MLP neurons of a small language model. Each row is named by its layer, matrix (up: input weights) and neuron, and shows model dimensions 192-287. Each number is 128 + 24 x the weight over its row's rms, rounded and kept within 0 to 255.
Before each neuron's rows, "fires in" lists the words (lower case) most often at its 100 highest values on Wikipedia text that the model never trained on.

fires in: "the"
L5.up1022 [133 101 130 170 113 179 121 136 115 136 105 150 128 128 122 111 110 101 118 131 142 148 142 126 132 165 147 121  97  93 158  99  97 114 135 141 132 126 128 141  85 162 169 176 126  98  87 118 141  99 118 177 131 147 102 107 114 163 110 115 134  90 127 114 139 157 138 120 132 136 102 164 134 120 132  97 138 118 146 137 145 128  90 115 154 131 145 115 136 118  72  53 152 107 173 115]

fires in: "located", "area", "found", "run", "held", "building"
L5.up568 [109 141 171 172 129 124 127 132 152 136 101 143 154 125 103 130  95  69 151 105 137 158 101 148 113 146 152 176 134 113 153  99 105 146 112 105 124 127 145 162 132 124 196 131 115 148 107 104 105  78  95 178 168  96 134 124 140 102 140 114 114  91 125 175 102 176 115 104 125 159 162 168 162 110 158 123 108 131 122  92 138 134 116 123 118 103 151 109 119 159 162 148 143 171 136  72]

fires in: "or", "these", "there", "also"
L5.up1569 [117 139 139 110 117 157 145 144 132 117 178 133 127 104  69 162  90 143 174 171 126 139 121 121 101 109 138 147 135 121 131 144 121 121 141 115 105 103 103 162  98 110 130 117 150 157 160 144 143  94 144 142 138 169 119 155  99 100 141 118 185 172 165 126 118 154 127  94 131 107 116 135 107 112 146 127 155 109  86 117 160 107 138 124 115 145  95 141 125 111 124  95 141 134 147  97]

fires in: "there", "it", "station", "located", "found", "up"
L4.up565 [136 114  84 136 118 136 110  88 124 123 157 124 143 165 120 129 143 128 110 121 130 156 128 164  99 149 127 129 119  82 143 122 143 151  64 108 109 114 129 121  79 147 178 146 136 176 170 128 136  93 142 119 149 141  85 125 141  90 136  64 119 138 122 141 113 119 115 157 119 113 123 163 145 120 136 126 110 109 122 131 126 130 166 111 146 123 120 130  97 108 134 126 120 153 118 112]

fires in: "the", "his", "third"
L5.up1734 [138 135  96 136 125 140 123 122 132 139 110 147  67  83 113  88 140 127 145 119  83 126 162 139 125 170 130 136 104 151 151 111 153  78 177  97 122 180 144 127 118 137 133  84 119 141 121 121 127 161 127  69 137 124 128 125 163 145  91 135 164 128 138 108 136 103 145 144 142 128 102 153 118 102 140 127  93 127 182 106 133 128 125 105 109 130 119 118 187  96 127 174 116 136 175 138]

fires in: "would", "will", "brazil", "announced", "candidates", "began"
L4.up628 [127 104 113 108 105 141 103  74 167  99 113 128 160 146 140 146 127 124 113 110 124 133 104 111  71 156 153 127 117  94 108 125 134 106 135 157 117 101  97 134 171 100 155 132 132 124  72 147 136 158 122 120 134 155 155 133 109 152 133 134  70 123  88  88 102 150 107 140 157 151 144 100 149 150 138 133 134 141 162 115 158 174 113 121 167 128 144 137  83 134  94 139 126 101 139 132]

fires in: "during", "the", "early", "following", "of"
L17.up1711 [147 104 124 161 133 122 125  93 138 135 136 172 120  96 146 152 129 148 144 109 137 124 117 161 157 188 154  93  68 120 132 135 126 174 108 139 112 112 120 128  90 118 125 187 113 139 155 127 171 104 123 161 145 146 133  85 139 131 129 121 125 162 102  92 104 111 122 135  95 135 122 151 150 134 117 137 117  93 102 108 140 106  95 125 135 114 155 136 112  87 133 133 116 128 137 105]

fires in: "the", "august", "march", "november", "july", "born"
L5.up1566 [155 124 117 134 143 168 132 100 148 113 132 154 169 110  81 169 133 134 159  93 144 114 138 145 131 117 147 134 108 137 116 114 173 132 124  93 101 152 166 136 178 145  98 120 125  73 127  77  95 183 129 110 132 150 131 131 106 113 119 128 108 128 162 144 182 140 169 134 141  90 137 126 107 147 148 103 150 113 110 148  97 162 178 143 126  83 138 135 144 109 137 138  95 113  94 140]

fires in: "tour", "festival", "hospital", "america", "performances", "chart"
L5.up1346 [142 125 160 113 119 146 117 142 161 137 111 154  97 140 172 143 124  95 145 156 111 132 171 112 145 114 176 164 153  82 164 172 156 146 149  94 132 153 110 114 100 124 131 108 117  71 118 144 149 100 169 156 148 105 163  94 111 127 133 102 155 104 159 124 141 171  94  63 114 129 117 134 147  96 142 143 109 143 125  88 157 132 107  80 178 125  96 117 143 172 114 109 111 135 110 131]

fires in: "al", "best", "throughout", "for"
L5.up268 [ 89 131 106 136 128 125  88 145 118 148 138  82 119 146 142 113 145 122 166 140 166 115 155 121 154 156 182 124 125 114 112 118  96 144 164 142 127 124 129  95 128 121 173 127 190 140 125 116 118 124 104 155 125  65 186 135  99  97 114 101 139 138 112 143 165 129 116 144 148 183 183 135 124 153 149  91  79 143 133 147 139 111 153 125 151 162 175 125 105 116 114 129 110 140 157 128]

fires in: "had", "was", "were", "been", "to", "be"
L17.up859 [121 151 113 146 141 100 132 124 139  94 156  96 141 108 100 101 114 122 155  91 120  99 137 109 120  76 126 125 112 109 127 150 120 105 131 104  91 138 144 200  83 125  70  85 173 128 125 129 111 126 139 102 103  80 115 141  98 118 107 149 163 137  98 143 153 115  97 142 115 182 121 112 133 142 132 170 131 144  99 112 124 134 125 141 136 128 119 151  95 113 152 168 165 103 143 134]

fires in: "united", "community", "communist", "society"
L4.up1324 [ 95 187  78  93  85 109 155 116 139 109 125 100  79 157 106 114 133 144 106 113 155 189 127 132 121 151  70  71 151  94 106  87 128 119  74 137 126 132 121 100 168 103 168 134 118 146 121 111 157 148 125 126 124 109 108 165 176  81 122 115 144 127 135 149 110  91 164 160  79 105 133 148 110 121 135 126  97 140 121 130 132 119 131 127 104 113 126 160 149 151 116 135 108 134 117 145]

fires in: "the", "age"
L17.up472 [149 136 113 132  97 124 157 147 103 148 114 118 153 133 108 131 118  93 111 123 156 126 165 125 146 147 115 121 105  91 144 120 171 106 137 106 124 149 117 164 157 108 106 128  97 101 146 134 138 168 109 173 105 149 127 111 131 114 123 131 111 117 104 146 120 140 199 112 185 119  89 144 149 113 126 117 163 131 150 148 136 106 120 129 122 105 124 150 135 124 115 119 111  99 145 179]

fires in: "the", "to", "a"
L17.up1606 [ 98 132 102 137 131 139  81 133 143 127 125 134 121 178 151 158 109 132 171 146 137 167 116 155 139 138 118 139 135  97 162 147 102 106 129 148 136 120  90 181 145 139 139 139 135 110  97 153 139 126 164 159 166  94 135 103 116 134 163 130 111 117  82 162 126 133 119 130 182 114 154 118 130 105 126 135  96 144 182  97 139 121 115 135 144 124 100 155 123  88 148 111 111  95 126 114]

fires in: "british", "asian", "australian", "japanese", "bbc", "political"
L4.up740 [102  79 139 122 121 116 165 145 136  90 114  98  97 130 126 137 121  84 116 159 130 131 162 137 101 147 123 105 121 155 109 121 150 143 164 144 157 104 133 116 119 159 154 119 139 146 186 100 130 123 143 166 129 122 107 145 141 176 125 140 119  99 120 166  96 108 181 158 106 127 111 142 166 138 143  96 103  94 122 117 169 165 172 131 146 122 147 141 156 142 135 120  76 135 117 117]

fires in: "place", "songs", "medalist", "song"
L5.up169 [151 118 153 122 169 154 119 176 124 114 175  82 153 165 148 114 136 124 124 121 128 107 136  94 123 105 101 123 154 126 123 155 108 132 105 150 107 144  83  91  96 131 119 129 117 118  91 132  56 131 105 117 101 120 152 142 104 104 126 116 137  99 166 111 113  38 132 133 145 141 112 111 111 138 132 157 140 138 144 153 152 137 125 129 103 132 132 192 103 149 138 123 129 151  99 117]

fires in: "club", "fra", "team", "side", "fc", "era"
L5.up742 [170 161 116 137 110 115 130 136 143  84 171  59 111 116 144 148 133  92 122 155 119 131  76 142 133 114 115 119 122  75 130 135 131 106 147 131 158 122 160 132 133 137 139  76 121 103 118 151 127 133 110 146 136 137 131 126 108 125 105 103 102 142 146 141  96 150 128 100  79 161 128 173 136 141 101 174 142 136 177 149  89  97 113 146 137 150 106 118 132 157 160 153 132 134  70 150]

fires in: "under", "based", "gamma", "soldier"
L5.up233 [101 147 120 117 139 146 115 184 141 119  96 172 145 128 121 125 105 107  93 124 130 147 161 151  76 107 137 113 127 126 153 112 169  98 107 149 141 135 117 130 111 103 136 118 157 118 127 171 109 141 163 148 147 140 101 122 129  96 142 137 131 137 103 119 107 134 163 102 119 130  80  98 112 134 108  76 129 131 127 116 144 157 161 125 115  98 131 100 103  64  98 104 100 102 118 152]

fires in: "world", "asian", "european", "japan", "japanese"
L5.up619 [114 157 129  97 110 102 178 150 104 129  89  93 163 109 124  47 191 140 137 144 128 103 113 139 115 134 120 143  90 122 102 133 149 146 142 126 167 111 131 109 115 132 126 128 162 146 160 178 146 146 129 177 116 114 138 157 107 201 118  90  84 159 131 176 137 106 128 133 139 106 143 108 137 155 117 102 134  87 119 146 152 164 105 145  93 127 169 142 110 132 123 116  81 126 110 151]

fires in: "city", "language", "film", "music", "state", "source"
L4.up303 [ 99 128 139 114 121 134 148 136 133 101 126  81 144 115 162 147 136 122 142 105 125 103 152 124 134 133 134  90 157  76  93  99 131 115 118 121  89 125 149 102 144 128 131 128 130 130 104 123 170 161 119 208 149 130 107  96 101 123 138 170 115 123  73 124 149 123 146 111 117 138 142 134 135 101 184 103  77  98 111 144 135 163  97 124 121 113 129 133 114 103 126 162 130 117 185 169]

fires in: "born", "his", "david", "john", "robert", "charles"
L4.up1374 [131 163 102 122 169  58 135 136 139 129 128  95 182  94 104 115 136 127 146 121 144 118 139 148  95 123 140 147  85 120  95 109 108 103  75 112 153 108  82 128 152 132 111 144 133 113  91 143 135 149 137 115 135  83 158 116  97 136  92 118 148 152 134 121 113 122 130 143 117 137 120 169 103 152 137 163 109 147 163 174 129 140 130 140 151 124 141 117 158 127 123 159 108 134 160 139]

fires in: "us", "star", "the", "designer", "generally", "designs"
L5.up9 [137 111 144 172 133 166 151 149 180 113 142 139 137 161 117 107 119 149 136 183 145 126 140 126 149 100 144 136 116 107 105 133 156 102 118 157 162 148 120 186 153 146 136 148 148  84 143 120 135 113 141 118 168  89 108 100 134 155 100 102 126 110 118  97 129 130 122 145 100 113 142 113  95 135 130 127 134 108 145 136 135 138 143  95 206 132 147 135 185 122 120 108 116 111 176 129]

fires in: "el", "all", "small", "al", "full", "overall"
L5.up19 [123 134 116 161 154 131 122 138 114 109 118 111 111 143 123 137 112 139 157 101 138 164 143 114 134 142 106 149 182 143  60 152 179 140 101 125 119 143 111 156 113 101  71 123 159 109 141 103 169 139 136 152 137  86 137  97 131 111 109 118 154 100  93 153 148 144 152 111 159 158 136 169 126 144 110 129 106 129 166 160 124 146  94  68 163  77 147 124  99 121 123 128 158 123 136 147]

fires in: "this", "wales", "english", "scott"
L5.up1002 [114  55 113 129  97 135  94  75 133 110 123 112 164 133 136  72 104 118 149 130 129 123 131 116 147  91 137 126 114 153  69 127 118 101 195 131 133  67 150 140 139 113 117 117 127 115  87 137 154 120 134 108  90  95 166 168 110 126 114  93 111  91 155 119 129 136 156 127 144 119 158 124 115 121 110 142 131 159 148 112 153 115 122 132 144  85 147 158 109 119 151 128 118  70 148 126]

fires in: "have", "than", "most", "biblical"
L5.up1010 [148 102 160 139 119 152 154 150 140 124 143 135 116  86 116 180 158 118 138 157 191  96 107 129  81 137 162 127 117 129 123 139 116 116 171 137  96 133 116 150 118 146 155 134 142 132  63  80 131 130 120  93 126 158 142 118  98 153 108 144 116 100  78 110  58  69 165 147 157 148  93 128 160 116 135 115 104 155 134 135 108 160 133 125 135 150 101 114 155 103 124 121 106 136 147  98]

fires in: "built", "construction", "architecture", "designed", "founded", "created"
L4.up1094 [ 88 111 127 182 100 101 147 101 119  90 142 125 130 120 168 134 129 116 119 167  84  81 173 105 138  59 139 100 158 142 151 203 115  74 163 118 132 116 115 124 101 115 119 154 132 117  49 132 141 142  84 118  92 138 155 162  98 115 129 160 111  92 148  84  76  99 116 153 130 169 164 157 122 117 172 123  92 154 123 159 131 146 128 124 148 141 145 154 135  67 129  95  88 123 136 118]

fires in: "area", "population", "total", "km", "village"
L5.up1479 [122 114 101 136 150 116  86  95 120 112  98  97 174 141 145 117 130 194 127 101 117 123 139 109 136  99 157 134 146 112 131 150  92 159  91 141 140 184 196 106 127 118 139 122 118 163 109 194 126 170 165 183  99 119  98 138 164 131 120 100 151 116  89 121  46 141 112 144 101 106  98 119 105 122 149 179 137 116 114 119 134 165 102 105 133 130 110 112 130 144 142 144 125 144 120 129]

fires in: "its", "their", "his"
L4.up1157 [114 198  96  92 131 104 115 132 124  64 138 148 132 120 108 129 174 131 137 127 109 120 144 129 136 123 111 151  92 110 141 164 103 109 149 117 144 140 166 166 125 129 113 112 136 124 122  84 146 150 122 101 114 132 114 130 135 156 137 162 102 155 172 157 105 106 117 155 106 106 121 135  73 140 157 113 162 122  98 115 165 111 125 126 112 159 126 127 109 107 123 151 109 135 143 169]